Part of a small language model's weights: 15 layers, RMSNorm before each block.
MLP neurons of a small language model. Each row is named by its layer, matrix (gate and up: input weights) and neuron, and shows model dimensions 0-127. Each number is 128 + 32 x the weight over its row's rms, rounded and kept within 0 to 255. Numbers have three digits each. A neuron's up and down rows have the sign that makes its largest values positive.
A block is one neuron, or neurons of one layer that tend to fire together. After each block is what it responds to, as a language model described it from the Wikipedia text at the highest values.

L10.gate81:160159104143171212120112143142172118125111087083163162079186144127138149193093140093173097156149184137154185128150096130123115137111192150132134116108122148141149189113164179096126107174147137154169149159079138152119095130224135106122143124096101187098134120149123146134183144117124055130162107125194072142121089142098113103123178186137098137109176094036154120152109085122127141075104
L10.up81:128121148132057149179108127109110136121135130144102126099153106131126198139118145121131108098103120078132123173126147145148144187082139042098152124128143100130165185081108121127041161084129163140127082168122110171099122210138139094137144117138126068127108093131164159134172102122131135088113107089159136084150099156167100121087161158131112071156134148143087086122147162099063141140150
L10.gate96:150092082133155193104106069089156134056187140131133109126129125107180178152092129105169099098163195138172172144106111166090176110154125125140171129141105120106144140093089156086085106134148119109134148116073160145108120193106132106167140112112155198157172177110137128158138124083119101177112110156107132116174208046073099174079158101114158147124098087103081123167174106135142129107122
L10.up96:157131120159081133138158151161168037118147118168087126139188142144129137145119134113176147144147138087124086112143230095162123191086123131123168113095144071122079137051103041140092156169139128149104126142144114194117129126129160112128160143113131135159155130125186115141144124151077159110109123164130121156090174121106134143109125132176113182101138144166147157051122132070089136129107
L10.gate209:102180086127066181040184158139111128126172142077112142130097090111126117091147135146117059158166148129152152152130131107141122130101102155185130129174113129085125113149123130073161139132193145114149142155073173154136184126140107136119159165118125076164149142213071111155128128116090122123104106127140138142105105154147167121108112162083121136076126108124176155074178161093091077128081
L10.up209:129139117154104176122098115117081077170140085131106148128132095138040150170174160107103164085166199129137103096102137165156130129098097124148136119162168101110105114136177108160082151139177095098171082117109126160110100156148094129115169118032124137167111147089171050141123164102127184110092134156080104103155165134108098152101077041108164100121126138105083139113041129077090075140190
L10.gate225:112125116154114142124200098114090144111094137147131139122163119174156134133120136072133094135134123111099156097099193123125118182141118135098136194113060115104093167130146164152133125086164160111184154094111151175155146125134083126162120148117122135080162138194183153059158155075124112090096189114099116170117154050142158116117125137087147088194073077150159143100063123118176150101138
L10.up225:158152171094095171135150128102098127165136066066111165096101159083153125131125162105136093146165082119112168103149094170141148125135133127183156170140147116125162105121084119210125138109106097106122155150100147111066204116134144146058131161164103164166074142106118088166121150144102143164058133138142120141117116113160109156129131158120090111137117138148134114108173099100105069068176
L10.gate259:214136145155112198167167110078139108102131129102134157108103187138166175100119146069129143128135139124097145140108146097185111118081144089158049113168076132100131155117153102119088142161138131125140094179077134157182192132151114101105092110113128117133111139089112107143088129139142117163141098167124093135146141095105096143152174069137138156155141108096164136139122180196130119140120
L10.up259:146090111138133125119143132099159168153091148179128183131121139139065153071089174138107144148128150132164135115086062120151153110110116164138177114136062093134132125090119048143088207131056125052127133137113152184188128092137094153116128096134129152148106102156126102084180121157096119190106096133113149152109112132134110121112153118160112107117110160145129143081090101120129142104132
L10.gate279:168180112131075176073117076095086103116082060137161187114134160128102159162116120177145148120076119073137115090042128148164119094125132167134102147167080122152211146092112096101124116113098130104129177170105126219125167114146098148111097085140115200182069157098147123109151118153095064148113095142151216190138133175093148155169134157110117091119139128116161163109141152138100151122103
L10.up279:102128149192177116113081087136138077126139162199166151131090176155126139101139150124102088115105154112121143136138188129111075192047136077101145182116150151140083162079162156067105155134195158138178142095117127190149098147225097116133123145112119161123117094159054113148125113157052111107164089119167100138096055113091102166082098107152144047120149142136109089159081128091125126099175
L10.gate330:144183103144103132102125138147118061129067044160115130124152118104109136115073130189129127116130111071182096086097170131095145135168124186146074089135144098127171118134124059127107122132101099097069110099070162220127106148063164139107136138169125121126105158178115173123144167075017100119105107163076104164085144119082158176146095159101087146126161098109135178135162118127085166158173
L10.up330:121171093125075149068103115172086110126165128075105083098152115188133154133049087145144061098141157103119171145098177140147117161129090098169110096120189106111152118099113077169138136185182107108122088060124158125081098134089136118088101144172134127143128176134088121156123147139111115129069114138139103156114099092075107153133072121123191145126113106113164152115116131132157081139096
L10.gate422:162152133152149186097132154145159133162112163126099132123126098148116082165126132105144127154114091086128101186105157159124137157094146102183174126164136061084112101172158086111112147123146123130137107197082098164104046091137124179127156088123143203113119111090114072128196121148130175159095124165156108145136134130083125105159143111178090185075128088108183115123106177139062134187151
L10.up422:136141116141154164082106157091113093087135098130147190146094137140090162093103110109072068136139170066137106151146128126150120092131136118148142130114178098117098233133125157138124157131094104115094197162129117139122089134194116103117106118046045164156134158170127142111154155103075121142136104113119128138153100114155073143132152186130110072171124083136111139184173078158131109153145
Responds to: Rare-name word fragments

L10.gate78:168118110164098148164132128141149089135152112146155156152118061121145126079162155083104145130119107197094125145183170149124141172110130181130132083070140126031180150110178106146159138075106063136138135103122133121127159131082130096071214089163142110104150135137094135114102090086131115159136137083142186137148102133079154123162226158093100155105152139072128168182119078098147080145083
L10.up78:114168135109151141102168168052157107124061166159135150078134151129091150081102136147100093113109070128097111099131139129119120110166098179141102141120127112111077097129125118088081077138132168158123142109094093145112182096139193073176131126133109179186140145126099133138128136140129114069102123109145126129147125150138124154096114153133153103201207100123183101101156126066164149191115
L10.gate131:135119110130152136118163139125183172157122134149083103111155217117115123074104148096135108114113155149062148126147154112100085094157162076126154109140140102092105075112072140094076073116147132119164182096107151158110133125124144158151164099157127093130130135175043120120117066150149123129105165126136113107217169136098070136138119163095091131087149153169132152195196138138124202122161
L10.up131:113123126087070170149055114097101164137056145115149185157110096122119140099128129092177124096106123114134103072152108160124123155099105134095088126134159141108167121136092138134110103160106140157141131156116112078087076132114047153060129092176129156131175120199127130149111133099141109158124157125140197075078133095095151150098105039124117189132082081079154202155166146121092169076141
L10.gate161:131154120085135133091148141116050130113115160109145063129149112145114109157064104105129114104082123134139146152133120097120089104115131144075082183131119105111120134134056181133104105176149158159133189130082111067173124188142111153131172119121161178135094165165097107099079107112173112136149165137118188112148110078151085129158139171115123084123168099131153162118110093180123184079144
L10.up161:111111108110128098103122138170153083086129146136152138137148130068102177129130122079127162093098106118031113136063136168096119177127133100153103161152145130105109082133128111150107121092158183147176096214117132112120175074182180088157130097118114113106102137082120146166067168153114107121141152125150160116135086133102083106116131119091137064181135167087072127185121146164167131121111
L10.gate433:084107132115141145146135104086141125181048091128025144165150154142136107142111173099079142087102095144086168131173127188129185131129123146139076158128096088133088121101071114142107132123049158139096138162096114100140126101104157089157099138121208153118158126240131159124090143108136120122097183086148105079115212121125139132151146200088156120086141163139118125106163140103136114135152
L10.up433:152098076124141184126126088137066119126141154088114111151158183162094102127073125135106133192168167097080097128132153164147143119129153162102075182176153177104119169152073131116092177142093140133122184106095114118223117147119157088085151090143166137093113155157111215121158084073116106130161127086149104141041109183132116153099104147182177152145135052077160111106096076129134144149115
L10.gate457:168097071122116153140116116097162067128113136150113109133105149134128123087073109100082150103098145117142085161155106145141161125112182106148109158140124147106119175084092091129107080144155163079079084173125089154187167114106134142163171090133138149194103137186126136088094083104122121157179106150083133101082061154084132128134129148126170084126195182081147159100083185095106150152122
L10.up457:138125140149159100111131118132149135091122196052110113141106036114177096139070125146109157108161126127123093143154091082091154134084045133109187177134112192099128115198098102109173106147167101054156115127173103109167100160118175127153118123151218110142098123169085141131099092128106118126152119071080133105101107165139121096166127115145171116116089169148159145213176168137119086081180
L10.gate472:142163141075090165120094170121161102095145181128066141187120083135137106146127133103140110145139153131085164084084156124146101093135130114127110151154102143104086187100082110090135079099092115145102112143153111082178075115099091133114162167160073070086097148137131131111195099120147153179145169060081078192192151172163105135146152075119174082103176094164151089145139122170163149146134
L10.up472:115143152066169166071122112087112129113190164107177142111137135108121122092145168100150152115144074107190135117123114092149173177163131190195102158124114121178127178116176152131171093167097120120125147113086095108082162113115149125085202105115151128099119171154199113096137128093087111182083082067130161135120085112125123122095146086098160077138143120104127142119094118079086152131167
L10.gate490:127156128125141113108139165117107094132097180119152081125133148083109116128138130089147112124117167170081156085143073130064148078135143130138150104177143108121132204111072121129124110116100170136133129124113133088205133154067107167096168062144148126174185147087185104076129116144087147095110162114095081043107127151175144151214116175134116090088138065113155134104196107124114105146104
L10.up490:090139133132110192092129130161155157106096086122174110116153169136095125105157093114145138126163166100085132064185118185213194111157118169131124177163157132152108125114106123072136155123140097123168126091126120116127120141175053080060113105170056082119175101127162107153107138109149110099171117125113123122146133154122168081120105180109089147066120070090124096149116132092173148149140
L10.gate505:134108112120109175112129112119168156158119100110142154171100158094089107132130081096163164183147155138145094094148176114197169156200117130093129113128120115144171155157146144119146159152133152181125132108151126161115136131133098099116132127145132131151141137111098122142129111104214076196113094105123138142107138103208073128121112084085086140103174117078096128084180144086139156068156
L10.up505:113162198189135178100132134121155132105056124151068149087087139194148133063136091136135108142148130095128117085096072148154112135147106155131137150150070155136108177160102121110157153111068094191159141160130098116117152137128196112057094045128176094117109107134088136149105108121106125124160078099165103059168129142140158135115100164144104158041075088104109121131094142138116135113175
Responds to: Hyphen in compound names

L9.gate464:115139120152107194162109110135123158119104102127161104079128107094113109147120147133131116158139108100111109098152184131170061151088158117146124099110147191115169067107133116200113154149158115100124130117144126097150114145195108074158145124110134144136103185084140211136209103139107178119146098156073134156131132119117134088185110070131137102122123120067172092110136101149159141144226
L9.up464:080114107147155150070144128130137126149105146110102118134092136141096149095082154172110104141138150076116125152078087146124110077196116074169164147167122119112094114099163096094104063173167092135158161069136136152135114097141122151171126179106092138142162108100119123118047127094085092180098127174159080173092143149110091171038137192100105078127138126141106140096159092105120160169093
Responds to: Proper-name word pieces

L9.gate250:144132186052093184159174167131137147151114135130179136086177129063139124135112100114151185118094135153135108144153187098153185163101150146105100158174123083080140094117097152135179128120140128120164216131141093113153156143120201101118098128136126118175153149180114146093188135129183159123123156148186163123217074101121146103153131150089148155134141117153155124143099150142143158204111
L9.up250:131132170131141105129111103113125086075154120172203155102172071077153094113122189107146085190104117129153111159113138200163107120115107117147111113140156170154144109129149164154130133105184097141163204146039159086115120153118126130119203095159112098074134129158137101074057126147174121169129110158099165126164182213075110127136120081093154095114162133192138119119102136109110182122051
Responds to: Mid-name hyphens, Arabic al-

L7.gate141:134071138094191255137150105111108055152153102084116115124102093119183154127128141105145069194120099153088094132138137120156106184166168142136191141113139190110132121111168160116072145156131186160205095130175121131131152148139133157145057090149100097141133117126175137122078159082068099091127136132124098143112073109132154129122114114116124107157086108127140131134112103142171158135150
L7.up141:134116121102144082154113067089143137167123151079110147124060145098171120124091162170111156168094102099103093142099157107171071204156112175134173073138143150145140135099089120159149123139143117191130144087155147126116116152117133163101083107127124115097085155136198094177120132117042103140110180155163165100153132061122139140153168145154069109130088137169108136124128195117175129108123
L7.gate152:083077181158132070118182121135073061140048135134113100171105141134153092094101117161097121121120132157079123129128116093148077076163042114131125123133113115092169143096174141130164101129199093131109101085127091146148083139100164112109111167111106096131157069100094155154144061156138084129131142134159128152176136202106088148100114154172131130080103136142096164090093163154169100095070
L7.up152:129116149125192111128128122114112131099130183106141135130151087095117137072121142132184126181114115117111183104099149154116121097202053127164042140133139177108115139078072149137136109119123098101136148139145137097169074162133090129090102144103123138102129073151138180116147105128142122160102156140187140135111129181153128142136113152115117171125142136141130165162091102183159071137050
L7.gate250:180126151056185097132114152145116158126153075109139191155136093079126117157094133127210112147079167156150072097130190130173107078166159117085158141125109074133131074113144139102112182127139142105158119115068106168130126127103131043153104139119131148095163131146125144132114082130116131131181143090159160147102166159143092101225126105167067166129063159173171131146133143169153160198085
L7.up250:153159119112085115097116174143106046157116191141129141183121075098133157132178059231187151189072133149132178116150119137150122141150185141140129137160090134150154152136118159099118124167114124114117163099148170175121167141145086131115179155111115141157176124105152167189193095112152067121136078129138100139171077122129146072128087174106141131157119126138173102144155164153125118137057
L7.gate345:128130162177136255105096124165108080142142092147131120195134151137165086105116107171121101137184130166129130126179112160079169113147136159128149202084158159101147175148154170134092131130125158113142165158132131137123120086165123139194093123144090079166110146124126147146114120111091080133117088121096140128118103103105152131130163118166133106138183168062140092113122113141128189083106
L7.up345:091129135115050071112141102077128097151178120139168124131145117201150166135149175144155112120114140162108172122137050095144162087147102151186127136129085140101130127168130177105161133132174151148141123127147141134121160085153114143162103129075112126163107134106121157145119077124091106167171050125119148174119099088077172132156094145175113122120137221074153141092154105173126186070110
L7.gate415:108112162139153180104075122095144124140156120125094114125080162088142149096165125153180087092132148138108136159122097126113139159105202136093065204125096154085121105133152100054086116150110189138133121165168135133173133077169168160140142106107154113113186144178204138147133124094153125114124137134096132142103097092161130083140166088113163157110138131112152099163101154105159129116157
L7.up415:178124157094142082202129101057130095123141111119096146158110124150072117105073141095120165125178117118195127151081114105108136098140122140143149120146102125167133126160106099177149135140112141156160130127176115140113138215120141066130170128161103090120174155108151128146092199099160133126099159183088127109123163110129128056147075128133090198172079131134121129138124094115152094138122
L7.gate457:108120147102090145129106111101166147110086131165157137113116151119163150185115098158122168154145188142151195136087137090107127109127142144153146106132115171176119134124109110190095158142082147151085114094122140156171114187104126069165104150148170131153134120128106123178105160126164131106108071121070128136114141151121130114085093165102148145140073173102128179184127234101066131125128
L7.up457:185071115189156131126156101094097168086176135155128141131129168116150125115121115147102187132111160124142105068168160119152057128089107129142071152143158132150155104092126118122114096149115127111173078138132144141188096100156186095144140173137197141156148151175066116215171096139155112165182118074198155116148076116098156091116162166141134149141102133152147149107157122235154058090071
L7.gate475:153179086086152137123131073119095100113066131105136130120112133161090132123143076209130104099176143133127163102081074169113151076142110157163175176130150042131148156130162152081125091123139169132139110115167143119136146093177123120119055142164141145104147145128088104100150141218141149174106189077104122113124169136126136121179154146150122168145159140180101172105174109136125150101082
L7.up475:153166083167187192107138115058105120103127140116176135129081104121128098102141157155189095142115123149139130080159101103177174120215112197103130095150097119122141183120149109109187107079143125130167089125119132171162164092134164092155097084109131147118160076174141098133174161143126206119087110156085108105120100130118131119088078093188136177111177213153145147091136158125140119099139
L7.gate488:117106152156142132112118114084185093156110148102109110105076077138127102121159096199139083085113155082070151110109095158205111149083170170144118109140139146148164110124134144125133094171096110173100164114131102111164071123171148187166132084125112096115109144126170167107107164199082123071066116119100133158113136162060143176117180149166210110204112153132115106094121110103112103111083
L7.up488:186069126152164084158132093092149094095088131171143125142067103155140116066113093150094118096102092110141172133114117172149079164112111187110106099186106139103196044056128174147157111091128171163163178080097110117136164141185163125083169099148172168172142114135123115093074099152145097148146185137208182097079122128156148142091077108088163104147121173143121099081151137097119114126096
Responds to: Mid-word syllable pieces

L10.gate2:110131158126144188104083132131094131149134124117108141146156068047120137084122116084102053148170094105121129150154125138116126151107155149153115112098066078072154154161127124132151174055140146157134152155101104170133127099168129083108163155143103152095131090194171052177159151119100168099071141151110115116137055094085119102124129101123177190156141152150117152175186131113076111128102
L10.up2:137130109120092184114172140072114084127132175095136085080133143151132148147105112076120114183164112064142100147116123104117128118066181053177154148113166096085057111117089130150120091162108137139089137110094068173105222162163107112072159123203152164136118131173148111164179077135093153152156084126158142110104122112122116112132147141154171124156198098145103126110103117175047085183199
L10.gate3:166134118179105166100112137141122125152103146156132202122022118139095146130104131124135084114171098107139138114098151154137101138083044125140193159140220100150180121096080095118091092162145108077107143125112146119087116074162099079187145108121148190097109108137123138076113159093069143167158110149115099144110073127110171119141118089091093103102118133095119116131202104098142119142142
L10.up3:136095131146139119115117068129095107094117120122139189131097179136089095126142104133137052128173165102153185063156182118168077135070085115122145160144178066142152121077134144133082064132088154095086136117165171119117130144139132119136166125167099148111128107119092119097102181119132066115096084167176140159092132106150151082146151137151124118129124125111109118100172075132121149161145
L10.gate62:123170153166153115110152130093134111193129104131197144135117032134102114222093119074124131122137135088100155157104101077105074153118152127111105157077167167112151147160171150145108174124094095185084075108098143163118108125154064114146139111120113102109102103113130147088131117183136148070161074112108171180121061119176107139164095164163182103069090109098165102163101145137154129152125
L10.up62:113132118112148150135154191095097135186089082173111074121158080095107191088108133162145112106150125044106124109119149165137063158106197158175136179163150152146092163157073170145123169107137179079072166170103107132117141200145108146142133097067115175071172099103132092054141138144058142143129081103085119152106139074197143176122100130129145155180110134119174156137119127112090119173175
L10.gate105:145158160130071105115102131165078102129112118164145114122142095061206130131146093126113126136143125100127184115134127132110089162139078128144124122086151106086114178069066177139136166130078100081151089142084120117156125122124088138105126144125144100166132245178168182139187149150161128112079117131162077098085223115125122168131143128079083122152103113128063074078064133110141112143125
L10.up105:194149210101112146166110054152079067172124125150112125140191135122126129105121157141052099084108217069151134064134143158132109157112126128165150111094110169121182200120114129176097169162152102116126134116131125074105178111164150101119124123160098142069174180142121119124144127216100144129148099148127112119073151168159155124132135134120135144163091127145136130107124135124095156134152
L10.gate126:158090160145184138138165077122078086132135093148131153139165186116109067095147131128156128149089185160093145141098103123146093169124147136129094152137123073141163123059009148139128149130141118139095148133137147141138144111192184067148154180086131167144111105092161109101209120129137056098126072104117167108142119147082124132142172137201113125125138159143127157164077075117084124121158
L10.up126:104129130132139171096100131173134068123117146159123161076113108131115220179129089125101109178180145147088120144127134164154116169122204166169135152149110106088136076125177142102141142137128161149172161180098099135044100108156123122193091114172176140124130165137168104139133133181081126140136053199143084134131121116149145111123143127067156078133089132177137068160115146100136134147140
L10.gate140:119132084154136097118179169184126135176119102156172150132091141117222143099165107071100152119140140078106168150121108108094113109114150127134138098131122152126144121139078178159126129130139206106118134099126093085103117139074145090172138100103164076118090136139125137165137101103162139167145129141130130166166115153157144109123082159092134167095183150107128108129139156107110148133166
L10.up140:117120159107112125183109126167090168174180122113171152092141120161129114123127170117109167155106114035176117189092110159116148122142149065127160157153155131121128102099114098107165212103148123123120123077117113144089092099163148094173111190168164126121201097124115134130139161101137119128149134090087172147113119130155190100142113146102128135181123126109133181146127113077110145116150
L10.gate197:123144082102091173161155151150107121132159140127176172091175138114129144115107110137127116125123146082162121124101076141149123122077155102164113082138124163157086186095107177118104151096096166066114132187086134139136175065163106081089161140105137175124106091092129116180123193100127164165167074125080095140098104087129119128087182109085135107091121071123099078138083128120107117094148
L10.up197:116141123169133139121149110157103083110133151121118074136145094111107127082143147107096147103088177151074129115122128111187138134051167137117123100151116150129154153067160124152089123139160148091071180146109057124141116108196088148139171118139123112153115095075158178117105119121070098119115081177171080103124058111152116125104164166043090113147173075152130189227068091173138083159114
L10.gate306:137101191127135141110162141121108086167132091155120154118196135101158170086054159098120091198081108119115118114139201114141116080086096123086167168108111074164159173049122137073106175102130127078153136165143138137129164082172168086110076151068110081135146070150142098161196130110205093200156160162138147199147123144172101111117114054156138180155116116159104137166114116148096104182099
L10.up306:177187128129131086076125095153111104170122117093166095096076097146100202085085191119107149173179136116102067136099132114181117108086137122134113119127137127144097123121096102149144152097159118117133152135116135127117081119176113113082137145169114196141117079146161125102170116151133115084146115154128103124102084159137171156157175162150131172151112130102120197178133103094097116118175
Responds to: Mid-name continuation pieces

L7.gate163:113165084118179132127130136108158094126192172131085132092104163166173104121174108165116109102118126103124094180133139064158133107087162158098121072111136129117171144140083198085104130122189119104135116020060188077174113127164100131158133154143124102183168161121186171081161113186139119127089164121128130112112075140110090184143116069149126082137078142110105087148209123144130164113138
L7.up163:147154166138141172103076147076120147170156141114106049091069091131100118156122137128165110099122119164085095082133149109174162050162137123163110100135145178098141143093081176108079101078098125182119146109181129109109107162112088103129159048101133120153139161146153155109087137161076161096140129107124117119180126136093148173170126088107171157161066145121077164125153136151180116089186
L7.gate241:129135149185134158142127125107119119113114091111158123088122149109097159112079150144145163088158161140127111154172173133115163127070166105161204100120077107104121136118139160093121151096103126090163192108086114143162080109140135123128125144103149120129096140126142107127141101123168129146100143106134197141149172093180164114158181091112119156144152107076110131076134104152139099114073
L7.up241:168128103163144130082156111200146079176102141132156155106126119152131194087161091155134104177166110130140099104174160172108133109122143152176118104134078126142153118093134181101115118139151094115156123106126150093125018146132121102026121113098147139143093101105125161098191113148136108110071031172149126135161137095152137115139095158174150086163113068162125104094191134083154145170111
L7.gate276:111111122197133141106122171119151141123161065190105139152154107101172114130135125118114185129172126158116145127129129128141134102190112093121101165165104104116154141133097135146100136192141181144158090119151141154162117131125114073082119136105108090149142087134122087189108127129130143074068187085116140154147149118083137168143157079173101111129151154146098082155146112175168095147092
L7.up276:117138159132167120155168137135090180086153158110065081121206099134167076088108152134151095107145187142078163127149128099114176101125091126095096134154138154169083105116160185103105172094166206110063115157081174101131157157122124090100147084133091109109180151159115165109154178113125099145112136152078073139099162143136072145155174060124063175131130152180075173164090139178128105112138
L7.gate303:119151123103134156125153111115097132111145098144120120101107160105116207149123099122147147147165151163166138100093126104100144114152163110088203165098115120155170135167125088153125115056114102131101169130151091179133101098161086108155136129099089189155094114138108154125080132125148107159103118095098116144163088124199075153160097116100151122149066127125110062041164060126104109217102
L7.up303:161174115116128086142100104114107074130172077111098131098079132051103112099166096146132099049136090159119115151177111153071192114071170077108151147121133091101178081100072136162099143136165095127148144083108090172124129121076051127121106126109122151124145090136165137078104118107134143144114102187152164164111134127127126134070110111169145190146139142181147098127172131161163139138142
L7.gate324:105110117114074165176117150164075129096095091183101121152117075096077156133111165151112093132136123122141141132144124127141149116152127151123176129129085139134113157221134113166116140117173096090106157143139101156099062153147095171030150130107119138148100146091146178192128192113156131183153150118073088126102094152102133173108120160148096171186097152151122119137122142143148193109169
L7.up324:157167114091128095154078131125165151129131144081095151169105120079107107059169129084163102138124072130112092137180143147089119089121151126155080119141179147131209116149125110149101079095155123163166154179135217135179131099171076162131139131094076116100110128169104089056128124096141141158122178149120112164080132155138093149133108132133129137148118159068127115099122100142165149201096
L7.gate349:108140079104127151093110141167098122131113144151146149168181106118135106172158153207141131092061127129146090165164128170085217111084172113126115131149130149110150100052104174094108140073107117125136163109107175137130146170091079167123122127151166124105156155104126136106122179129146085100115156112129152149081078068105047078059129081200125163132158218125100114139109112148130113159158
L7.up349:102155117084163136170181129143126147142097129154138137077147173077134176123086119133183078147156113181114157050136076136120188096110139164105086141086120093110084096089064177141137120140187116203063127087126181173183110129135099133165119107127167163120103126138168111120059223132111142128149093133063133093143089125159104096107085157150132131041146077170078112162127117127131097093144
L7.gate424:102159121076118152114122127097117086123081107121167134036131075189124198100124115152158132148174176094115187139114147088135142157143155198120163089143083198081218122061115146105093096068109190160121178117126152125139109123092083091086088030114146114157101144142143132115076135081112081107105130123099140091092157149123108134113166129151168126127092104128125165136179162099076127153137
L7.up424:139127147059130091150098134138156185136121158086094113097145115102134146096161137132147133117166171076087159140118149144172110114148130121082143064135116190095200100085100160148142130107111119164090113156098105157125190183137075045133176111163145114128099139104103103114167070109136162101099095150108085157168169113117061070102087128121114156107099166164097119130152144181133114139103
L7.gate429:147117131142116157114088103154078175142185157161113137158122119162180103091142093072105167118157139137076098042107143074138172108126079111155090101129101111134114145126117230058093174148220116137109082101128112148100140101045081105100142161090176075170110138159167122062125179124174149129144134108111125110180111192077178116153121144136143180147074194139125152156136185112138129138122
L7.up429:134112047166064182107149168153063118118104137099103135126129046139146120081127106173131143118148116120074110121131110162160163137054111107095110082170149168151202162132108181117105147100116129141135113159098090165127146108139063162145121127115149147114100133155116155085152187166079172101118087162053196115118132145109153112064131116111132125122144142158124134149110114161157173086092
Responds to: Coordinating conjunction and